Weights of a small transformer language model: a variant of Muon for these matrices.
MLP neurons of a small language model. Each row is named by its layer, matrix (gate and up: input weights) and neuron, and shows model dimensions 128-223. Each number is 128 + 32 x the weight over its row's rms, rounded and kept within 0 to 255. Numbers have three digits each. A neuron's up and down rows have the sign that makes its largest values positive.
A block is one neuron, or neurons of one layer that tend to fire together. After each block is what it responds to, as a language model described it from the Wikipedia text at the highest values.

L4.gate30:135080144128142137174094125182140080180158092128117105079156101101116108107178152139164138130104160206124108112131149170089106112172118131159137104168203151156144108188101157151075094154122144174168156102119146135069117139104111149193078186129124084102060052165116168122162135095111164140
L4.up30:192091179208150142130105128121112125123105139065183093123169104124113115075177155144103149129096119170129129136127154130111141163138174092120100098142143117179136128106109137200096128080131122181120142093158146171154129108090117097171102155148150059120142149126125097149143097136104133121
L4.gate50:084140129080085182143135121134131117093168140168074103124077117122096168077124091208139077111116091154131111151067125088107100121174114096144151123118090125147148108149116141099119123043134099102140124080126158178162167151072147185127143142147073142151064105167088143109118158087092105117
L4.up50:154167131095082123128142121082159160145100115148093113204075164157116085120185126174187139160129134142102092141117212141077127090141136152161154177139121182138120109115101139150121120077172112125132121054124092083154115171091209142183096151152108117184111081137093178111154146137099099175
L4.gate131:145163135119077147137112120156136094113111105169082113102137091085158101090138073090166118121078139137097167097122089120150092097138157170149124144097141157182087123168102074153131085184091180138170070157156123151139114145112070137167082115119094147166137137120127175094106155133173193096
L4.up131:141148151144145141128122162139136089108092144104116125118199114104086103193078083119094107126126149142099136072132119142104109139142199229120112161141075147186098126179127144142130127152131116117167116175095118142088056107148138107158092126145100173133122112190118145110158100159177160069
L4.gate162:138133147137123124131130060124080118141123133141114131129098125112076144118132061099182133149000121056161139145128146133136089141189166081181089071126105133174156160166156134085126101122122123173094110138156132120177135106140135164125114048123142193151165135128158144132142160115113087075
L4.up162:125134165184086157107078110200094175143128184097087134178189089166107158177122077139137165105118139105131106118167168071149144163116106103149116088164129183122120168166153115102130140174106138160147082061113180111118126152157153178115112117094185122160108078155113113127105112118133110169
L4.gate220:139078107144143135122175111114094147175128148167151140157168102148128081169144119122163139064116092150188106119048167094153095061110128126174180090119107103097147140084091098158119149148107124177160142191140174069129125105133169156139141165114103118077139144121094094146127170102092141099
L4.up220:147132196135153102194101108099094188172122132116134079132071121113104131084137174163138173109126137129164132116046106066125050122092113137156138081169102080126156111090080178135166135120087110115189099162127083123125151132105190123189076104074111083188128135137096148155093091127143119112
L4.gate222:160087126109162067142066091141108145078165154174101094125140145093138101100094095143169083098118171129092105150123140150144124192205127129102141098177116159158146138114155128197111127092141142174098143100071117166125088127097155140157082143131070111116145160074083149154111121144158120101
L4.up222:125162151078167130137154131113060111086149104112130158145107105207076147137143151096153225159143170130154068170159128141145125162171158131123171114110178129101186051174153101119065134072137139125053129142122146214140053178117151131156105166153171198170148132118110117190160165167126112118
L4.gate298:173098092126142121118091109148106117114144165140075129090109116196115128149159075166155160110186151094175154129069131134116118133130131105169187171162137051146123182103133143123065143120150097179107092086118174109159154147132148127148144157104140120124112213091188069095095148184194144122
L4.up298:127183128046135115158145141103112136145134117105142107133158184151094157153088107130156122084189147085168112072109131135095143091145134117174095135174142096170120142151190122124137116125113110159085134120149128138156089213132125118142141117063095167094046125127161123126165203165143125121
L4.gate447:175111135172107099174148136130142110102117157160105125084139164087139123129141104136132175146117120116149088066179121187115172078089184148161128117120144167128065091130202123154159143109110140110134137115207119142139041217158139154113104134110091078182150152139069130115122122140082122137
L4.up447:215165157201125149147075082125133159143061120079121143128096134117099159150138099106121112162140118146118091129202100137144157141067154157102174088164130178155131129126121106150182121120147133141168064164109143133131092092111137138127083108126093094167130124126095119129104110180077202191
Word continuations and list markers. Second pieces of split words, especially "at" in sentence-initial That (also op-pos-ite, Ashk-el-on), plus line-initial "- " bullets and "| " table separators.

L4.gate26:131133125151176147158080112180101096149153147098162098108079149170121106111156128098161120167130170088142108148091163094044131174124122114140087085095085152138139163146103057123116161092136071092120171129176164095150143168139127102115127105112135142087117157175187156159111128130122063134
L4.up26:092111132123155099113208094157090098060154129107105174100110021108159099086066153056124108138097159108098140179110157125114164117153075124161113064103143129119138121143141144157185110179132146174062155098147132161101068087137197054071213177110095121152144156149118108100147164151167140080
L4.gate193:103133127135099152169214221168067102147112184106101106104137132180142119129149123194119117149119091203153145097131143137117147153093126160190144101063139170140142107125169071091111138128198144123115120161176149101109161137170120165165169119121141121146160113152141091128107161112073141150
L4.up193:076131147059099153136143172143111112144142147134142110127185152146179127134153142168107141149108080149104098109096151181095117131117075136171167090107145109130119125139168070124163066157174080173057163154187130120191080136136119114198204126106171117158111105142163110116117146078106185142
L4.gate249:154112150166174131165178132138086141090094120175154219099138116139142149083105102137107107136104158100093137156104204100115189136064113127112163200134084140111109118138100152143100144148136181154121119105150106113106144060072090106099146113107127112194107040119085111070116129137090152096
L4.up249:142128092151149122157188151123090147149134117188153212149140097122127142123163115148079140080107114079143140101231155067145152160049119158077115172128122136093139105159084151136103173154105110099103122126176071107119101064060121139101123155147140130140110091158095159211120162135198108123
L4.gate284:191120160145127145134174098116083164090138144180182130119140133174104145084138095183040166129178155088063080098130156151117093143139172109160069133139106173160137135113152154102152096133138177134198158140148171157155105157194113132152162110169166158150110094187128094112139182126098060206
L4.up284:105206158153111161119081133106135134176111129148024115070085062139107138145083103095097103149129106175190143139076124117180168155086124137158132157148195114141187151166088118122098115091152105133120117103144108056133138107107208161152148104136176070137108119098130093099112108159143101115
L4.gate353:178154161052134109147097153147115188227145085135186139112182168097097132100123126159081140149134136133127143135132117123119108161127092160164141115183143137154163190144137065088165088109143150147126129109144076169124104133087161145110152139143118105103108090148096082079093148133153116085
L4.up353:122111085094149167113089149138117204159150156126115094156110121148118091115100154128120084098147151135087131134083079110099157176160102196131138103110136061128175116083168125064151169182114154062091160107124112083116098173179117114098121125073159077112130110105118092060066104143129105102
L4.gate387:091083119098180138107196146170116125163162133119142103141137163117103102165100166157131134167146201123150148132114132218159124133089116120161164124091166173132159119083133080165158124084155128120113136086125175132113038104137112066164105095150113137158135087107163132153169077155143118122
L4.up387:159177096137140134153133107112076124157135128079143106099183174184115079199127101138129089133074143146175169134089158090148133170090112152162172105098090097150086183194056120100140117113145119131091087136165129166128126142115150177093145126174122130100161098140179122114164180137165126140
L4.gate400:131138101065100112116158132148083103133134143109144142092165051167143138138133172133126120084105146116146149163123150098146149124130098121112158169146109076132201165092136143132140185096131160094159137133170157119121105055163137149033094122117131162159119086172170086087176163143133158130
L4.up400:164163131126151092125144133137117141126117151054129120141125101142134144165149143187173143125164167114176136187128134056137119151151170094174123164135095137066170057114159084116071162134171135111190189104119127126128124132169154122147116138097125162135126031131133132188157231109144111116
L4.gate484:119151162119124150140132092152069128162184160150190143123162102102100176127141110101106059125156134047104106166154085075180100133146127140197224115146184137165123150106102138146145111114161145134131173173161179124142132120134159094087162173096099123145106121153094144177148120179112120117
L4.up484:131152153071089123121151125179152090134145128104098103069122111123151155117132162096088100175171128093111118164144169186113104090134108153164085137094128115122067158165149155162151117146104174150131143106110109100094089085100176110150110097148141089090135130143089142122105177108124122119
Word-final name pieces. Last subword piece of a split proper name or Latin taxon, usually followed by a second name or parenthesis, as in Nichol-as, Mansur-ov, lemniscat-us.

L4.gate23:128139101131113125115113118153255116154079099085105177114167077143133186159153151079173065135099125169111154141141102133105138090141107168125137162165089140154190163113118126166137153098123168085209157183096125137156119182116172111136110122111110098104075159095160131072171126174129142110
L4.up23:128120186031104178145129110125123149093097108170198100082152149142119145168155169113134078178097115112103118202135120090115118071188125145063083110165122133167130135134100185137140135097130129133186141081089183191120155140136113195107116124135159116094090122128142134108192178158122176113
L4.gate47:119147107109202125118080094191194102100090128132148098118150111121144110152100143110181188195160117145189073140095184203106060134121104089119136125167115161189158062125132121117084109156129087101137150152104116141104105185097126146125122115137171130124123085094078114161090126099199165192
L4.up47:076133173111119080156133033109184134192062148136128116092142105099113165134100170143144152200149098121100080159139179152105106123110138098046146113142154100219188127141119123113152140132073120106083183204117104100110170142103160162105124117077129124149127165124089133118116101149162136167
L4.gate83:106149142081108110150112125130140130173131103153162173095149127126080166136059148080187140093098071146173099134095178143081106099176059154145153092207159096138099101188086120127171139153111150088132155150084170093151178152145105133102101160168145052133164094142131137078190138108143104151
L4.up83:062108143078095082136159101137150164167112108175096143137142109174105128157126109094180096166137134153174084144062166145132094126110102150117132054160129100125112142129134153163154158078104134095161121087124134145132154137111082137101115168191197095095176127095153136113144124109147102142
L4.gate104:088045178104201108090101125126199178106119124146152118126128119092120098143045063172102087109097151108174160149147142116156160074130129106146133115085150130168167161075153143099139102104152100127115103090130140106176164105111145115132157156125141178121140137092093186091096142121112093055
L4.up104:168102123167134098089120132135161089048139162130100180143131140113144135136138143059177117114126143088137156177128096082137200136091123164109146101166127114189153178141158147139118127101185165114083149245083064092151100110135127157100113071106128099127166195131143100105174086153174125144
L4.gate173:167126187124148114121088099102199147130109119090160100151144094150137095181078157162120112154053167158129145195138144138121148079145116145107153111127196125142152132127117143143154077144105132151182097149061102029061166149059128165143101130119183097091114110084129089134113090136102151113
L4.up173:102111179084157135112129070153193097137131096089150118154112113223125182181128145156157142162072148125101122146150161107116108114115096161148106115059160120123167086095175113179134082114111163119168165112114066057085158104113153098138138111100151147124098179113134111096129096095099158106
L4.gate271:126147228112147136164092107074187095129084048152125122075157115151155154118108150145144154167131112118094104127090168123108094051155085089130153134115139146174096168148112163192157135118082154129111161079101092083144179100131119120123096130120184131143114167081062071157154088137125131102
L4.up271:124072192194153209139086135154193111111131080136093149150136046133131078117116151085155107151152119134181073151108152143120106130112082088093124087123114135135169110104134160106151100125146104102104135146116111097104173109114103149179109111065160140126099135048146113123108101152104089149
L4.gate445:075093097105138109148099145092142106145040116157075141156128087136174145168108209086132123121126179156142095103104137136114106065090165134097107118152149119112141081061154161109178143145131178145131051151124116122078151160171121123076131127155091146053138133134110116139146164132082153111
L4.up445:148111155159131082132103145109142163120085123113127157132159051106151165069114145138140130127137204139082088097104141167144067144088118139082141097164134177118141123101151116138162117193140184190135038146114147133103171173092095179095076147127139084103083099151123188156191134138132163137
L4.gate511:092172124098155126138135086146169062137112087107134107094144121148159155169139129152155185177120137049164149156173114093121173142087127130169128132087132148155151090156154145110133145127104152141136144124132119149150104178205082134113155094155162157157095131077093100178111128116097144093
L4.up511:097163148183078064175082093100190105151110100107129177061092118121132204118098134102190157149139107146110111177137130153129151150128130160163159107155106143138116095157133119207158126054124143124149145122116098189090095167127139151126162117140132138185070140078082110126125103115105152120
Pre-noun quantifiers and modifiers. Quantity and modifier words just before a noun, especially word-final pieces like multi-ple, e-ight and subsequ-ent, plus other, many, various, local.

L7.gate333:109083156161099156120168163082176158144129174144121157139174149054155125097122080103133100099130105140095112116074064103105115154164137073167121118080138109148113147149130087107090172083103125096097126217103164133146160099121106152177140198141135094152144081185184147086083143106128094138
L7.up333:161135189091134120124115154159091141111118119031124146148182154101109117127059139156137134069127143168071146098108104099072140110145104142132126167184122087184141103126145082162194126050109147120138153101132034128056123121119086108102168130089211126126117127133129087133142123096142152111
L7.gate359:196107144111112104158162154178165122162168102134142160132085130105108111197047169080143199106132117198120155167119126097158141176164134145080100155145161150127137131114177084102134145113134136154154123095152120107102113042120139141109088090112127162171202129146098115101165103128116085104
L7.up359:161105145108095100172160128100121080132125127119135142141093151141156135186101143108097142125137144191124186130154110109209114183126107115076175132086145189151114091132148115133168122117124089124180135110145097144063090110148082122096188063166134144105169109152095126153175102161166071132
L7.gate491:110082107115178142134102144177165158149129173087192143145140166126154098142134148065087131095135114139142167169070083197145154202108114170037097152085182128075140101092170123072135110103086123112165098149151112097149136096109095102143155142070146109112143098137057163129096102101080120109
L7.up491:171111125138117159147121056095110123115115127139155143131123096144139121168144119111118151134088074118158170132102112131100140113106095092068138185088182089134133103108193114165086138093064072197145142131124116114117075091169109147160145125114159107144152052164106138119153121113123144124
L7.gate494:157148148109104158115083132168134100149133128097085108139141108124147130178131210132131126099048075186115178116103197183115084143140130129113158119133138143163157105136073087109138160104126093184115128108160092162093044070152114129123094213110139108190131141144146157164136154116153110184
L7.up494:115159103162098205155153152138150166171132133152117103141109108092082101130091115099087100121186115144133160136096099155134142157097125185087168110169124141144090112128145155101059125118180112113070145154152130106121164086179192120133110172111144146116120166071128117125154180114085107089
First name endings. Final pieces of people's first names right before a surname or middle initial, as in Dw-ight, Jef-f, Bil-ly, Ad-am, often in lists and tables.

L6.gate30:121151164081100067106103137132105126147177079080103164091174093105109141141077174121151114155071165085099101137096090047173110150093095098145091133182042112133112136141102129156120130104174158107097199065167119162111087113097081128124103200118107137057148075181116140127121128130126174139
L6.up30:105112168073194103148154142112078150078149172103146169155142167159124122094176133163125106194114109101103129114130107119162160133153125079146093113068140093124135097132079115149144096097166084155158083130112177111128122173160146106099088110086142129054115132150138120110144185109158167090
L6.gate249:135106119100136162110135096194146087132177110089106143103157132098159161127090120116202093166088094079142101071084152115149119105118072129137140139171150099140089148126120105086181137140107195081137147112118093109183118156090153095122115144132092137067154059164164159096148118111160107166
L6.up249:087094140118162182076109117147103073163150154136127121103154144156095137119109120104161093153109177119084147088079145027123132154137082170134178116049146154183092159141086142076065121138109140098116062095130103114121191127111134055199110138120185169093186091102094108080107180045111123161
Word-final name pieces. Final pieces of multi-token words, mainly species epithets before an author citation (erosum, multisiliqua, moluccanus), plus surnames and place names (Oradea, Morita).

L4.gate87:172150116085201100127126142125142128149160112154117096123127129110171126183175139092091077110118083144094111120109176078161139096148145139113069086138132133145075141132163138101105176123175071094136136112146116101148111087223115125078179136119095124089076133146126080172096206097116150168
L4.up87:202159177171125121103172154128128154127167095142104140154125109067097118141099152112100111132173120154108128130128187168106073166100177126120091083070175117157128128120054159106125156117168099109135118117196128156101122138135172072134104173113101120108119105135117125145147156115134158127
L4.gate96:172070110143164074100137088112170108121037075121143080166086119100115156169135117106157179156144056080108114173137107071140132129148148148146120088156111117077105118117122134163110153115113136091106160073150144102126181076161087081103102145126068085131106099169123157099147124113130143128
L4.up96:130121154068206114116124120175173061105070150127114046135117119099159132152143120141131110135107122137122139158154116062122077112177137155078150119155100110098124136121150155207074143140095141168120119132145126149128116078108096076080134106085098032120104146153119095138077144111119092176
L4.gate234:119113071139148103102114071133222118113141094119148192159113142127116093180148147117074117127105081215130164113112156110106142117093094165055174153138098078165093117100116133161105164091112110117150162149136132090107123154087112100159146102158142101114140175127121094100103153161168113188
L4.up234:150083145121162148111071110100192113072083132166143116118123103085102099080046156123120064111097095154111148084112102162062144111131164143183115130116091130117088118113139154229128161150141049110204156118128147074159162076141199156145106171108147092107150167124098129149160126160146054142
L4.gate274:070118092098095114222150107116103110114070121156089156133121172126183115178142140136123113096150155146143125146139162136123109170154212150129146133101146132101118146169129131101144158135058144099149124136119140127100130112194172134174114125143155161182155114114130119097094135175107162090
L4.up274:095075155074117100220153102127105080146116136171117119092142132168138095149126149166148133152115143136184153155174177126094087136176140135111122134107135121116119167126107156071177171135133084133122169107169128114112147101106192189128101150170102119119149107113105171112096077155137156107
L4.gate304:132124073096107093174102144135146131113144122111143112110102127178075194122088101107152079152125093119107074106147137079217150122127127146109124153155167129100165130117118095125146113128105081110064173125175185128114222159099158190048098158109128102126128109127131144138095143078069106168
L4.up304:139119099136132128110116165141150139121146136118129108090123124173110160153124144162093041121089133107070128061154152160171139111132130139089180174110159109096158177078106118105119142127105113157059158176156152129104161136112112123069164131137133115058161128124186155134114172129051137177
L4.gate344:106133141064131112110141096171129133145127123075082090137158126126196177120196181123078109131159208142119129107171139077134093119133145104150171082167049130117111168156161098138065149168088138129124186057094127093136104141089181112195142151136155134154096111132155179144116124120124116091
L4.up344:101115073135082109138169131164103151159105122118116069146147156103141170144138150116077109114096200126159144105136100145122082142133102161186186128131145121123113123131139135122027103127078070129179146127094130124097161111132173118180146164095156110163128149108219165132089072100112119137
L4.gate407:164117114108081156178133169100115073068079157112167112103106144126129093141142168124092052130098140140075085143115165139102086117096152122150171130071156109139185156094122117140117072093122107188178156072173121125127118118096137184136202134145144119105108117120123101082076104136116154137
L4.up407:164171072108142089121088134138186119053115115129102105140131139079134185193153102126135125115130056159100161153139160109161164137089152156093087127174067107139135158108122145076100134126067115114136106102124151094111174114109112112086148140109113091120116169127145102153137105104133137186
L4.gate456:169085099147088160133159075137135151125131133123107118144155162170108166101189098119127102138145142087114114115090143119129161165085135153139124179082150109093170089100165120146127082133117176117126129110082175121097108150104161089115141188198140152173103109100119134113141116089126154136
L4.up456:100148107157178067127112146123122099132123134150157101129077121164121050099072137150128120085113107172126126111180079121139119197199124057123134122161160126197139142084128152168171121140142092070166094096109122068132145139153137032117132097108132163142112168135101169157149175072123161085
Word-initial stem fragments. Opening fragments of longer words in general prose whose endings come in the next tokens, above all "part" (partner, partly, part) and "ful" (full, fully), also feat(ures), establ(ishing), contin(ue).